From a checkpoint of a small transformer trained on Wikipedia: MLP 512 SwiGLU, 8149 steps.
MLP neurons of a small language model. Each row is named by its layer, matrix (gate and up: input weights) and neuron, and shows model dimensions 0-127. Each number is 128 + 32 x the weight over its row's rms, rounded and kept within 0 to 255. Numbers have three digits each. A neuron's up and down rows have the sign that makes its largest values positive.
After each neuron's rows, "fires after" lists the tokens most often just before its 100 highest values on Wikipedia text that the model never trained on.

L4.gate415:113120079067153080131122106101133154161086114161145166113144107089138109154175148108131125110163124102190157133158157143144166088134201087153066099116175133102121109133152149111171095158074092194153089123155092122177107106186129147191094123091114088183162135145111077130141121188107114072099092142178156115139085141139120143085134138139131113170129136163135089084144070183164160186144
L4.up415:092105145133149132178179143087140111177145144135118114116194089145121123133156137138132172176166122125125111190147145137172089123133100095144130116092129102170115178125140122035092109152126147115155133102156134102196129163146097096159140110134129178116145140118082096120153136057090138110155132130145083200107130086104084133107156105094101129126143081102100168088115126099130098047175
fires after: " ", ",", "te"

L5.gate379:082111154146163107157095111134189070133107086127112151149166155107112109090162086160096154078177126146164129125134165111148164157109106157100090169095180106132098150112142075174084122148147149089109150127180093160093064131099182160112108149185142053122109084162215129091117120125141119119148109177144176083084091124117068132119154128180084137086173090143098062166140150133127149099072
L5.up379:069127140103102082087144162101129141156120187136138145142111119111098129147125166158135111131076110153164136187150160115137190100206109140118151156152127117107158021093159150122126163080105111148126119138157073116148135091129182144122124139166115083200110159204154126115138129117126109154163149163167140108118115144091141140138167116155125113109201132076074141126134066045178107131122
fires after: "s", " S", " C", "S", " c"

L9.gate272:132115173147183147135114098194133181119094169114118097121118066104106139114212165113119091102171143133151098161124110118184156171131095080077108111122139131072116082140155150120108160183154111179104200149109124115161068144141096085171125094106108165070110163103116073153140123141153126177169102109153182120098116149150110082177148122166108165199159118148131135094104122146094117128151
L9.up272:147142111187186115129110124175116128177110150089120118119116138102173161136093107062148112121156139035108127126153180119159160164053141154133102052096162138112087110113148151162125180128105139157139131156148140107154109090180098141143203066119156096130175094145139117137117125117089069150115132145121079114154136148122175130142159212132159166096134137112129148207119100158133064103102
fires after: "\n"

L3.gate364:147126129068133089108125160126171132181097135146128105137118166149119116161052102067171124109117158078094137143076105152152163121118117167134133180143145109161119142117119122130135081117092148159075154141146095115115106166114148125119080155088112156136171121149171164109162127143103067144199116123097080087103090247080100105146104145101107101124100167096093154083187084118159083110140
L3.up364:187095179132147070109044127121180155090117132196165090166101146112155077109126108153159151093068166144118088110163116108139165137152141117094089072115125144081145091157103154152175119167144105183119160093129138131179111143113136123124107074170138161047068105193097095164095119133112142165081127161163068159107100105132114117155131093129152103100106088143111116168163107178123137118074
fires after: ",", "-", "|", " Preced", "w"

L5.gate178:089115143107152184131077129131108136111104110082123107117098171124136183086145171085087083099154127129186154131100113147142196063116094141105133105146133094112068149114117094103129097112159115122110135112145142140096106187156190133148125133136099127126073098177108150094172138131151129142138065122158024149111129154155101126126147155127121101119162079122135115105118123144199157033086
L5.up178:135140100096120121115128132134141118107141151114094142157125155081095124152159120165150131150086097128102060090105128097137145149149183094098146115085100127103057169164132143162123130145182167136077175127161129151100085117125151162126076174089160102097162116111159110137118132183099125118155191114059138125178109177112123066116110127097066107179147137097096132135024119219122143087147
fires after: " A", " G", " S", "s", " a", "st"

L3.gate266:120126214165106111041123117163070149103096140134171163145086084123107178172112104136156148110122165118091141095132102102121124128126114140163099093129166098097141126157132098116113124161186127149126178147149138143116170141122044088096141172090121145130107148158088080072172146163163126226159062159118134154170078124143125136091144141141126076140134141138089131140133090095136153119120
L3.up266:114144105148072144095060163122130044122093124163135136090175082111161142115156167107134115119176093097114153170086151114154140106185119153083142090150149130122129122106111173179139102137126079101133098095141189067144071111127133088144123129165105160107104134137122120153158085087142154125140130152110114154123119117165125159090159085150055143103178147110105120134176141153102118109107
fires after: "\n"

L8.gate459:143197139082128157140125144150135146184113154128140139130134100091176154113101103135100172085165146125151146091164220063203140111115137155145122093140099162100117128219122103177140127108097133146094151140118107130116136192083098119181133117084195088118154120151122145135199097173134133175115184141132131101110157177158121097074167188117148093192150112127158211136154133170143161156146
L8.up459:133149124111085062140163090090068136080111101165142146188141114105176156197138180078148148154161193141081097134106131159085095123200062134135133129102065132084130177146072148147161137123127134131178115127081091167114158147100180108118163134180140113102102129121140113105153145209141089120067159143115111153106173154062083118075142168096122136129089124135156155140106142122188128132109
fires after: " ", "1", " in"

L9.gate271:104208136108122078147092139120194143111046124144133100100159110127095149138134149058149116108105068134116140177103103123145154199083156116176089139126114171166137153186146157113164111129151095119094160152146166093069096147157071114178164125146093096118175107172138101160154153116135157138152081082136139093143041124141111149108132126161172115118113152166096117074146111171093105076185
L9.up271:082161099104120131141100133113146179131086096145120112138075155162121150122080140101137136120128085147117152148101108145124156148093081134191132139164167171164177087121161132128181152126150115102126178111129158137138096090108133130141142116183121122127153120177132175160134149180164116110096052134152179043106079104138113101108110138125161167141080162190111110097097095182041163105133
fires after: " |"

L4.gate180:130190109096094145095164127115082120146110168150106099131126115201074158143175157076148113067161140121172144136075104130179182140090145085144129123124128128151150123183142127155127158108171050180081069116113126148144100116096126139135129135170106151165167161093147104098142156106111106121148119107141151122108111165136109104123140087151161099088149170136107120163102127080102119104159
L4.up180:166181145116090140102053195134172152150170166108140168132031080129163089074134192108079121111133115148165109134117058102126146112118113184109095093081099135150105137098152103129096160171123125073140072146082063074175136155110110105128094134157128139149147141190116118133129114113130136147131087143132091163111068132118160087108153173197124114169080122118135121141101114111125103123175
fires after: " |", "|", " No", ":"

L4.gate97:126030169158083061122066115123098159166071117100124112156201165085092131100105127113117139119135175142110124154120113115131140080124079195163116137074094095145107163167149123064157145124138108119146148166161146180116110151125131195115093111122072091129152171146083178125117205191178122159117073092127108115121126118147169150061110066124158150144153153105105157133181058172158188115154
L4.up97:180120145148154133063107107108125139147113089132114086137121150126175110163112130112173104079087107180096135169140113183103184138104100099086148055061092158055101122109127112144094076111074145175161122115119167149169096195119059100187111150132130100142160072100111122154113144182139110086153150122163102104111219170131115125184069128125168160191138112112100099124121113112115117092118
fires after: "-", ",", ":", "G", " Che", " syn"

L5.gate275:093124136076117102140124120129125122146099138124142124092178058103167101147109139107177102136169147100147111113113113097149171093175127153136147158184139109164142161152096144122175107140106167089151042083093069081135135103100088106129157090085149150118125114123176125123152129152122165092193137133171126139164131147194119113115091133095142139116119168125170152193063148174113097097165
L5.up275:118068105145105149104120144201131142174106129067125124092133173104100159079123104162095098160121105214168059153182155202156124119130160166125126139138120149149118122184141134181054175127079171116135109123052162174190129158139116153123093079170094145140085137104094093101180122147113079140126156160130132113156104142175119058105095136127116089127118156189111125099165132118196108137110
fires after: "S", "s", " In", " S"

L8.gate84:151157152083156132152087134123147142123120114172115085067121159127076166094169107142133137123180106194147144124123139114197195125094148097168107093121103158119119103164060123116130049083040167123093144078136079129125083143123161113077086147144151138150150104181096166128118143127119156140132128098138156148138137178125085151081101133151138061144114167121138119125142104138133073120202
L8.up84:144104161131113196095110106125091121105152183144141148097030118142086098105204140152113117150191113186165050123111101174156125106135123128116109129148099106091137187136095146141139097057122130130180149142145155084161133146140153074146106119174163117111077135089068079125146131105118116134099123188101129181098157134138156182144138127151139124159111140120108108122139085101112158097073
fires after: "\n", ")", " Albums", "0"

L5.gate217:153109187094144172166103112116120151169135144154093146120134098131154173163153104106129168080135119082042152101110120132144170089120077082126078094098141093144064109131156181182157140120068124179088095154115126107168132162139127083135142082106126088190088072152141189139143121172143132134148131146095082090146138138153064095096171167108110175148113163136136124127133131135123112158074
L5.up217:127161153138134131077140105215093078167116080084190105089104144115102158117126176134081110114189118114148134159144115100120183147077090158162102159151111122138085087144131074100113100156127085151092105159152137154101112148115104177202110132155068116134155161126107101075161131130178105106153123185103148055107136148156199130197123177094116064170120150027108140147101124068133177126148
fires after: "\n"

L8.gate321:092037124141108159145092142102110143169084116148130155080103145108110094047136137085144132118087054136156168162144132063133134158110114103118093083136130085114126134109111145084141104152117106143166161136095139146198097116109068134150109106120141070083120100130172190115142178178152087134147121185131151092095167150166134168107186140124110079094114147147150171097100111093142167146140
L8.up321:164108129142133121158113129078145183145083175154110154133107167151115173133103110128109162174105105156148166185155152115137133102109150131222134098108138156079168160128165106099178175100141073132156120127153159158106118132096141116050122106071128129089108103128160067150124136129057057163114123102153154131094122163080134180084133153124132170137124118116108110176155179126180119145162
fires after: " ", "2", "S"

L9.gate449:053149099072137159121107128147147119112110170147144146134140084071139132113117090161143130129095085103106076074166200102087083146144118100144159177115143139107140117122103171120096140142172093113097123138150109142165107091113173100134105144134143160188117113189051096097142109124098081135122152105119086159152140130142193068164134126139177101175115078105117088147178160130104116161162
L9.up449:110087121091125124114102078166066102120132100073116162164098149110120171124034141152142120142131125175111135150162172139107122170173098141137093146160114135101046176156162126096128161132109179084103073156192147212175112111129127159171106101100209119148176093101071137124172117162099120091108184143078141138115135110154173091174144113121113098151162122148152152123134137224128112102179
fires after: "1", "0", "2", " ", "5", "6"

L9.gate346:138127123139126180118108090188166141126156129108129158104089130132141160127131153081142182048115137158173094111185098080142110166086140152116139107144120083142125142132142091160109176079128084173149092154081178109121097114159144140130107120148089133183120107165121103188077140147110091127131145087133132116092148109157205063105076122135151127163094156137052101134107107129113110120111
L9.up346:171131119140127172108095146089089140116175103157124112145130126100155113132107180105132076152127145089151189164090166100139105132157138070152152128187173127105171055165147122091150095164118122100079174151094069141146123134102129107100140170081172131142103158142152126096192172163148135148168104118153134147130096198115112127133079098134177104111119109189107114142115109153089141164102
fires after: " |", "|", " No", "-", " ", " Women"

L9.gate279:078114136128120165147165119130116204175150172091144195174084103123184057052099143127129117101154157083068114134134194098111166114082162144152105156149141141111180148096130145097159182141115154068110140098156121148127160161116124143103124124109114107141096170115096117150130159126116065140092174160144133017107110100165155138188102172135149131152197122137137158133082086158105125099160
L9.up279:107104099162098109156165128180154174136086115088140212134106142166117186091154109193117145110080077135150145099150199134110145126164125129119179079154068171089148143146072095137158086093113097089127104145124127143156131101097114167130093152118169121133120056121085210053078109132091117114062145170087105071140151059193125108159174129106111101153090103148153085123148112130118095131175
fires after: "0", "3", "2", "5", "4"

L5.gate395:128119201122076184117102188153127114226142158118146146145169120157125145141112190106140129072124091079183131151137126133147116141188137174123152123171116088136100107115117148115151064151155103146107099195087155118130160157147103190155145125062148168196112119085133174165162135137134096160125128145137075122137084151088128163096165193121152157162125145088116174156125120158120079109089
L5.up395:129057156118140122151087129188168114133088120108158134165117066128091185146178152137104134124116137135109063154087175119124129132105129051113120173145053085143135119141128146163140122141137127143106119157180141160184135154189116122133208187114185179162135142125162072107173146150145132176147161142072079155137167148116147089113113197112176169150056121106136120137105139073119110160153
fires after: "\n"

L9.gate40:149102084079128092117124147124129091112164076138149142135154144106107111078129127172107139089098115152125155161116176126136173157109194081179177121125116114114121096097145148123166126124114195106113121095146065167171085146102173127153102198125155117120159099176167214140169148158138117106153156136138107133142165158129057138052112090094137040143130113178111079115100169095159120143143
L9.up40:179139142108129149133117115120223188094086075081097124131114115170133190144097054138189116134123169029137143152100156096165202137139181071138160095149184138103100108081113077132139164187131103132130087132108102132144061090133107120077103138068125078135120144150124139172120183131084193128097139136130145139129141117115081099178145169190088143120150152095172083097118134165109098107138
fires after: "–", "1", "0", "9", " ", " /"

L9.gate92:134155156124177135139126122194121155180118186084112141141159149099185136097169115094104147082157098130145143044193178117160112172128136045126113109159141129168132061156185043105152113138066145085117138107117090141145059147123159103141083144124093086123137131180135131111142166144122118166134082172187145103143099147156150072089150106117080146118106131103069142154122051186153130129134
L9.up92:190150087152183096141116117151097117111152163170108167137101176083154113119103130119080140107084126115121170123069146110160128090097140058128112138149097123133115087117137087194136151133232137213163136221155149096097149111106155178174157118071151139133080154144123088200157149132160103123189174155170050144087101136123125167097089136117127151105108143127131164097083131162119135150159
fires after: "\n", " re", " \"", "-", " "

L9.gate96:057145078151118129082090128143158160182119139105133141164167126139128142126061119119109149099090058124104124129108229086173119187159144148156130108170086152107190124110093130165099106144113130164089113069093056175085079176196180107097093178133118142077166146123121141123167243164124115163137121153187076145162135189171118080164167166112172099165132137094150134149120107140135119150128
L9.up96:122117132173142095127156100118139160052128048119062121104145132204117194191154105151147189096143138101134147072097071094126181128192160138100176123079111125141116093191139102187124119174148135162118096119071083162131116141130136123105124100176193088129113128131102127116096112210126133068110118119082106160100161101115099134122133139179170170123155137122142107136048163190099073126112
fires after: "1", " ", "2", " (", "9", "0"

L4.gate403:097110146142096095117120135065138129171113132158126112179089104127079151082122183119135158144110130150098127083101139190179158064189162121095125108096111116167122058127110124126166146125108112159149125127174113122126087135159073106101076169111141126169153175122115140159098112180169111101056101120101107070124171150112150136172162122200096222158120198109120107104142088167125130116169
L4.up403:148125123118159086147092154122101108130139100083167092143151154065081091151142081158134121174092152150118095091134083115132153104164071151137196137179139124154094072133137078142084160118085098099152119158097191125208172168111112122169175091144164165140116104104142095086126140152087069131134170099112113148122119142120173123140117164124114109092150134115134142121131125133114092034112
fires after: " he", " He", " who", " She", ","

L8.gate390:099144169117177093104107141154177154193167115147163123190068130122164203077148155096133109110093172140087086144226135147121153122153111159086154091172121144082117104180162129076135134057104093140144094159093122133089076109151096107090048105139099169165130118110122079161166173134129114109107185147098123117106129112113115095112131104180144180212089110101161164131155094112122163119145
L8.up390:018109161089097159116120078155131093098122149152153132155096107082134104082116130117157109135114124122093141160147136134108092141112116162107131150159076075130103138166139119075124119140170167167101090113149131164097141087063091223162136166174164133106155135160100066092087145114119157118152152146091130118161100157185111110166119081087187132088132069097163139129106154063137124135114
fires after: " ", ".", "2", "0", " $", "5"

L5.gate107:101117135108174120122157097128164090192102127193190089089182166159140165105127120029077090137123117129188141123100168133142196117104114110091148078137155099164067103189138178154151062124097111100127109127080114061117140169092114107137174142172171148090058084157133115113133126169175111106146173087165113122163116127125130081149096117114166127150121097159142111161133111079153131091081
L5.up107:134123119104123157149127130100112155152115206091128137128116159176092145142095125116101102150145129212146121147131129137162116183126131112125135113162091207056106196182141139090063137078117159120170072130107092177142098144140135125172148161117165109127143063072140151124168080172165112080156156148099154125153087108110109067108064153107136094146204125111082156155122169130110131138108
fires after: " No", "S", " of", " In", "E", " Mer"

L4.gate168:164166075082118197085132204143129061182148162161200112151103159167155137143090111126124120127109089133156151123093132097137116166116119121160127068103099126193137175136148134127126117138146115104137092069060138103181144180109127177114125156052159135131116125162099127176070106141188187136114128105119119134112095179139116108073084075099106153114094104115154092155135142126072102095121
L4.up168:133096072119164099110135158164145174127143147142122170126106095097152147085112183102133132122070084089170087116102142160128143147116151127035124114159118085162153131089155120140120064128120193099151150172112105091110127121120137158100129150056101073107113132178160102117109159142153121131095146134072108152130119159176139147148105152136145135114134108163123171151164156208127131123093
fires after: " was", " |", "|", " ", " were"

L4.gate407:147103124145124097093060096060174094106120133120122054178117112122123138119149059149140121110168060089119128141138161075140153132117142114082161104073111144132144118071079149155105097122111127098098165139098124073206129147093161144165116184139070144126105142101107071158153120180108143137135115124148155030110133214133115141147123128124103143113109096117143181077056111090104073095151
L4.up407:104088144117131166127115063127151164151095177118127120099116072081106121104093128143094134127114142110173135064147182112157085110127191138096087132172130139086149206211130113139134168137112187128114135143100121130145103142179091156121111149133166121044133131143129134139108113060137129104140130074110085116105126123193136128137145160086122123151118153114156160143192136121208089081096
fires after: " was", "\n", " Genus", " name", " were"

L9.gate434:113170079148137157149156115181144119103116096185132113101144108079114115078183190123070163041226087149145162170125124161149166084136148146136117127098164164136136177142135153109084099101100107139129083147116090071127114156116078086143176135121148094133160148123133139151150138144131140094119093068187141122180135171161111137183168166167132121144169137110121138160129106132158110131167
L9.up434:129163141209137129142095105089134107092146100130105124160128158137122190144160175134060110170151119077152119106102117097143180136112172056134108093089173155123126132110147110171142157115117142150111169149197079104128096109107131050136113168066133140127126092075121059151104118126095167065132101148185110205113121142106094146100102107178168160083184138111137115139084183117117148095135
fires after: " ", "\n"

L5.gate145:106109104180128076121132155112123142133117135147150105095166095091103135145147173130079092115129099069148172123142161151171162110110133204195097125109181128094128148160080096122135141125117131148130110110114108174084109083166178131141091140160120114145069155170137144125169109130156188132116146180195149164122096159090144115146120128095188176128186081125154127062164086126212105103142
L5.up145:141116156109128167184130140168105152140096119167122133123129119088117104117115145182084083118152069160211151123134158139087136168103149134103140185176127121097191130162146155109141154136141130152138121223176141154127108095118182064119108172098117107177090124118118123118120118126162138107149101121135115182120135116173114108078142136124111124108162179100151157082097106154140050178131
fires after: "s", " S", " ", " under", " C", " R"

L3.gate224:147123116129188130140124120124145138189130152120127146114143084116120064065108132148105152122118052099122154135159189078163134158105142098135117084123178159077126141148090161083133159142148122124126096104198128173169100151127108137107094083117154146112219110138125146151164171125053128054116144117137099056095137130156164104138164150135136139158156141155178126128112093098150110067118
L3.up224:154107152108180108154108143135144107140156112134128112116136093104127134106071138088114080087115102129163180151168153111167131116157125139119080200074148148111089150139167130163171080114103170051144089139104114149099117132097153133130109118077175134211138147176168122132135166159123152120113134207108103156150093125148086107092092178093124090145168080201137064144085080098190123100169
fires after: " ", "1", "|"

L4.gate316:068153142164087089108143136136139122117142093128135101090058044127085140158091168159113089178095149127142158151085141107118164163163097139137120135138070117104145108170094082150179128099171075172090143086096164133082088115155141128088123129093111103098072129137165150129146125173093113091150173147132137114094094214069161104112187169139166127095130156128141111129115180152102136135184
L4.up316:163184165143119097126085141125154124100105163165110154102116109116142089142121091172100067140127102159176104079078156064156129163123123168097141165080151118121112167131092079103224047142164149095131083172136116130162105135123123132089120134130097070136078174130135100078083117127149128118193143121130133158117147126090145138118098114140120116108120121087179068192082125088124159150135
fires after: "s", " S", "st", " T", "op", "up"

L9.gate309:169108084067122111134107136171123176096135106117156149166090142146156144095176098104120130097142138082161143115102150112156132158099122140114166056184146142129125119109110134168141102154085179171110119121132038161148100084175134160121130114163198124201092093112155209130087172150152084151109136173165106134152089092136131128110163112177121101160134087130121136160110126166177153137189
L9.up309:050077126185126198155169138121110100169150098125134117101139148182098153158190105182151173146123128095113149135119138159142119187157152121156149099175084109157157128148119143178147091142098115078148078125142118164147126106106129125131146143180177115131185132146077180159153122166142130114043118113119115085094161072157134163138161150109188069066106146194146121118110111179152144124148
fires after: "1", "9", " |", " ", "0"

L5.gate136:173077092156154138106107128120128160112146143186138095138130157093145182039135137084136103121167078080155132139125152089118101152098151146122133072126181101127113115097174127134128148129059143135115190094134118133192094216121113124147143136135162080123151104116158140116146156120063145128078184157099116109121153145172140123079096174101122150119160102164069098159159151137080054073155
L5.up136:130115171163139140049146139078136144082146125146098071115134083125159075127115226138161104145136101117143130126183132146106136174171105107189146073141170139122136149154133122138136113129125118188122118108166194112091137123114177122116112087170161055207113137102098094144114163122140075054162084133097136130159156148155131075141118112129141149176160118118182030042133118124124112152163
fires after: "\n", " (", "|", " Released", "---|---|---|---|", "|---|"

L9.gate238:203114142162125206136111194128118171136111113155125054139151063131114114084158086099196113127144129093134133150106101119154174145114161094116109054115127172172159146165143092122109153132172123168098208119113172089160077131159120118139134118085158150186170071176107129113073130162124099152144118139139120118150070169104107137105091075107144101111179190155098112112120133130060107104131
L9.up238:112143173217177103101114149096059090127118140148122143094137106106145182145154215103096100136165140100133106108153146165148100148161101148143155126123142074122116128136149097118167076123101130108104159116219189122091103087163134118152128141102129078099151172114130088196109059125129123169128134190126092132112134154115084091090174116149171111075153081139115185116154164178137055126125
fires after: "\n", " ", "-"

L5.gate214:100199101096118134093119133071124101155136134157191129155151115203131145137146124057130126102140128149149092146167130119147161178163178102050173104157117162138128176153074084104172100155117101158064176156098141135105108186183176091120092161159112129126131156097091127150134102182111154124120150167143147072099141160159112040063107071150174159167107103103063127095142087129143114095162
L5.up214:148124125087129143162168105148113118129130125101140166144125168111112146131202107122156072099130218112103136135126153113094144173109131156125171100068116155090101192110083119116146092179172066132206104130090140141118143132139197163181123096117163044126115179125099121175139123119103155100097170172070130112100153164128150136067204158136104086144145116125143120183126140126179149128120
fires after: "1", " in", " The", " of", "=="

L8.gate312:125157083124135137119100163109135145149120106143136120183115094089148091052110115089073132139140127115141098130160136105175152131101180117127113111091182118179188126131176155125149079116163176131140142141120100159125086111132167085141100139094121073181157097114124150108124152139086116096138134099175124142145090170183120135072107144166185130191114154195165143134071103171031065089182
L8.up312:123139152106123234129126166074079119136155185170147093107131133141138123094158159136176110147140171164156070122136115087122095148105140075131165143155098119093132120112211140136118141090096170115103096108113138052159180131126153150169159175110115125128125164123095081099152145113109138107128109098115134139135100140170157114118108085137194111193104159169098119129119105144095134116119
fires after: "\n", " No", " |", " She", "1"

L4.gate126:168103095115141109146160096146164155115092098107082132121113121131162108145164112139137091120163077138107120105176219107106210180143080116103120134052114100142157195135102117137114147118142118067136125165112076192137096062172105171111103093151108139121150137111140104188145179138125187126085108189204109103108098116172146144125125084108117145139162168111171106109110137096125118059154
L4.up126:097111142093119134116110105130096106078143139100135156132186171125106161081118162097141180095167097126161109180113086129163101141155119125067065054180090125139121189160123120158133151112100165116124105106138159190114101107129125140119146169138104082150090099166181146095140105142103109130200121085129142150140086137068142106059129115090096177069087074108102143114143148180175116123098
fires after: "s", " ", " the", " S"

L9.gate157:171144152114133084130128122129120104222151098079142121108130151165183148103174136101124160104092158134105107136137224104198169156099160085124148071094136149149126130132090132097167122136075219095083098107114066161195082131137110093104107186141194097173190114174119196103132185153105117133132173131117077150140134154130175109080110135189179113088163131135155180112114108085094100066171
L9.up157:151066133128160090055156116130098092109106117080123136154145192143145166150140127070174131085114128093108175134098132174116177124134128139158179111147133104092108099137069116137153127149102171093171112120092088115096160110166135122113147154118179106165124139201097178124135123146113034127141145141148136129133138071131123179091159106173158078110126120153145137092079134116181142137197
fires after: "1", "0", " ", "–", "9"

L3.gate56:102105142108152112054133100141200137093136097144114049145132156110126155139114103126100126061119113086115127149140079142063120189103117092124065108103068145158211097133126149132128150146196096097119106116164142110082150148091172109155159068139138133130147135117118176136134176117117105118115106116160121159138168134162136110140102120171164182123090097111128079159056153101105079147099
L3.up56:143141119117135127135092069147167136134115104108116094128102137066159133156128061174083127081139122072098133108111146148151127168135122041073064124095172157115185140132134138128116117113103203067167168134183112124097111108126139108123126143096196180146116093097181187144114092190126107076090111154180138063097152151125118135151102118150180172121116114165121097150139159119107125155134
fires after: " ", "hi", " P", "ca", " Pa"

L5.gate95:070084080178076075105119056181104073146146132104205175169178074131160149101168169109180160127114158136132126162142157094163116121151161133119079130128129090115072125113051098112153134145137106153119097118140174129131131171137105127147118117136096120135156124153033148146120119114153130103209174158127118114099104157145122104134138108113100129166169098129105171115076073155166136083109
L5.up95:094147153169109163113135190144101138155154069118135112127159116166153141119117125169162093077108095172104174127151117204130116105167123126107130094163075176148083146062109139065177095067131143108141126079127097175181124145196142126110105154140131091076112151122132101175116124145129140174139131136145112132124132130141093095108078101173109139123130197069075096111146093057069111065099
fires after: " =", ")", "s", ","

L5.gate208:100188134103165176163130170104136122118119213048130081140163177147136151038137131092066112130200128130161097141154110124143141149150136083117154135140113152194118160160090116145142127099103124091086085089132066113186119127082120142095175122147118097140090087122166177131145114170167057125162159114131144141145079159113116083135172147139151122071180087118103074085174138165107106052180
L5.up208:054098151133162173132086216127154187174122116133120141149098109111104164119154073150125121135106148133095123100087100103099148112151174135099172079178187150116160061127051183148139077134058172122163111160158079127176089124131145135166125114155100157190090066078110153121151109166139107101115130128069130193095080123122086112124120132141179130086181153122113154119133141134100125115080
fires after: "s", " No", "S", " St", " S", "m"

L5.gate389:144104091186075094121078164118123131117114173119091122096133101133091100187120157117118196147179102160143199134131174140148153144180119167106122113173129103131149127180126153164152133124102132100132116071114100161169096143096104062144061091174148156096092057147156136169125125151146121174096110191156153119140181142185194141145128088121110096169110131173095149125138177187109169086144
L5.up389:042180092116129116142076164143122145058169101110171155091119143116108176081106109117150168154099103181150137175099153044122123158123159144137111191130110134135117161136103134198130118143115141123108113125149115116155129109143122119202106080097111099096130110167121124136200119117110100149142134123106064202164153130183141059126115138138164140110187078115133090052104115137102110088154
fires after: "s", "S", "com", " S", " Ste", "=="

L3.gate291:194086096113124179151113145130149118141120150120096089119151080130126153125184103085198094087153164100149153156103102111177131170100167075124138054167119117128143065115111161153121144139081156201076165167092136109134082148126138143123149166163105094102118105157113120139133142122143104113165145105162167124116076149108086173104123133180063112078107181142068113142129115184094100092141
L3.up291:138135149138168092066136152046076148135139134100082059080215140070094139109126126114158167115160192123095169101162092143113105135121124104159104165122116157137143155149111107126121111117158141181110167174203090107169111158129122156082104128140161101096152092135100148145165087101196128150116140118142136135098143131093106191130183103135141131103150108163156061100174121171098108050092
fires after: "\n", ")", "-"

L5.gate452:188103138120091182067097162135117113140080106119149148162141117102100088153132147144093144095128131149098095159116139096148146099130127140101136165183099100122133166173109051129169123196178122093092089125128194123168094148124061127183113093059075107077197136146153139108137157188130144112195092173146139094139103136091145100074157169138164143173169115101164133204112124081114154102132
L5.up452:113150142111164171113131088118096104105115168115170194112137097152115151122094136096119135069158095091171171172079098091071101143171118052096155124067077065100156158145056088110150185161173120184098036135099128163137136116091085102114151162156143148117171128183082137135084077138137110111167153078067172093159155123107114103165120137135146092137141147151099095213085143118123119125121
fires after: "\n", "2", "ra"

L9.gate301:176154117144115106155061105156097146096136143135159131131107165124158207117116120058119145061122104148166131173135150104163136148108102057159097157093164142156120122189091109087127141105132161143126093111100129093157090078136109110122112139092143076177181161129154112057177151127152128149145144180096160174161106143150130112073138175109180133122125103177132134134145063158143111109124
L9.up301:119156160102138148128100118189189134142107093142143156101140131095118177143115175149122154124126139090119049098141103101122120162111145101143054092143171154133156178116141139167093085168116120121150181114093127068081125144120130081120227086161087082137142129122116152082120095114145110151103108073170168158138086159135143111178118151108198145055079185105133151144109104126144076127192
fires after: " |", "---|---|---|---|", "|---|---|"

L8.gate101:151111160174119128149097135092156071204065161147145168111117125072115169056102146167126166096055080085107193130105157079179132082098158115157077124122104127131162145122123133104103145111117104121183097077075081168131126176119151127128142117123135125161122075161108116138129131171168109133072115117089160126187176164122092132161145158098139110178098176163167116082129094118122147094137
L8.up101:035136174167123095138090105100126152115096148156142224165127211096136154112121159132118159132127121117112124172165138099137050144139189115170125079153117115145132137137137114097189135113130149097124172140114109111128121106128120145150148192099147107124157091151145180079154139120116093077132181126118139084109137145094155121077150127074111118152121062122106157129101122209090176182116
fires after: "2", "s", " women", " "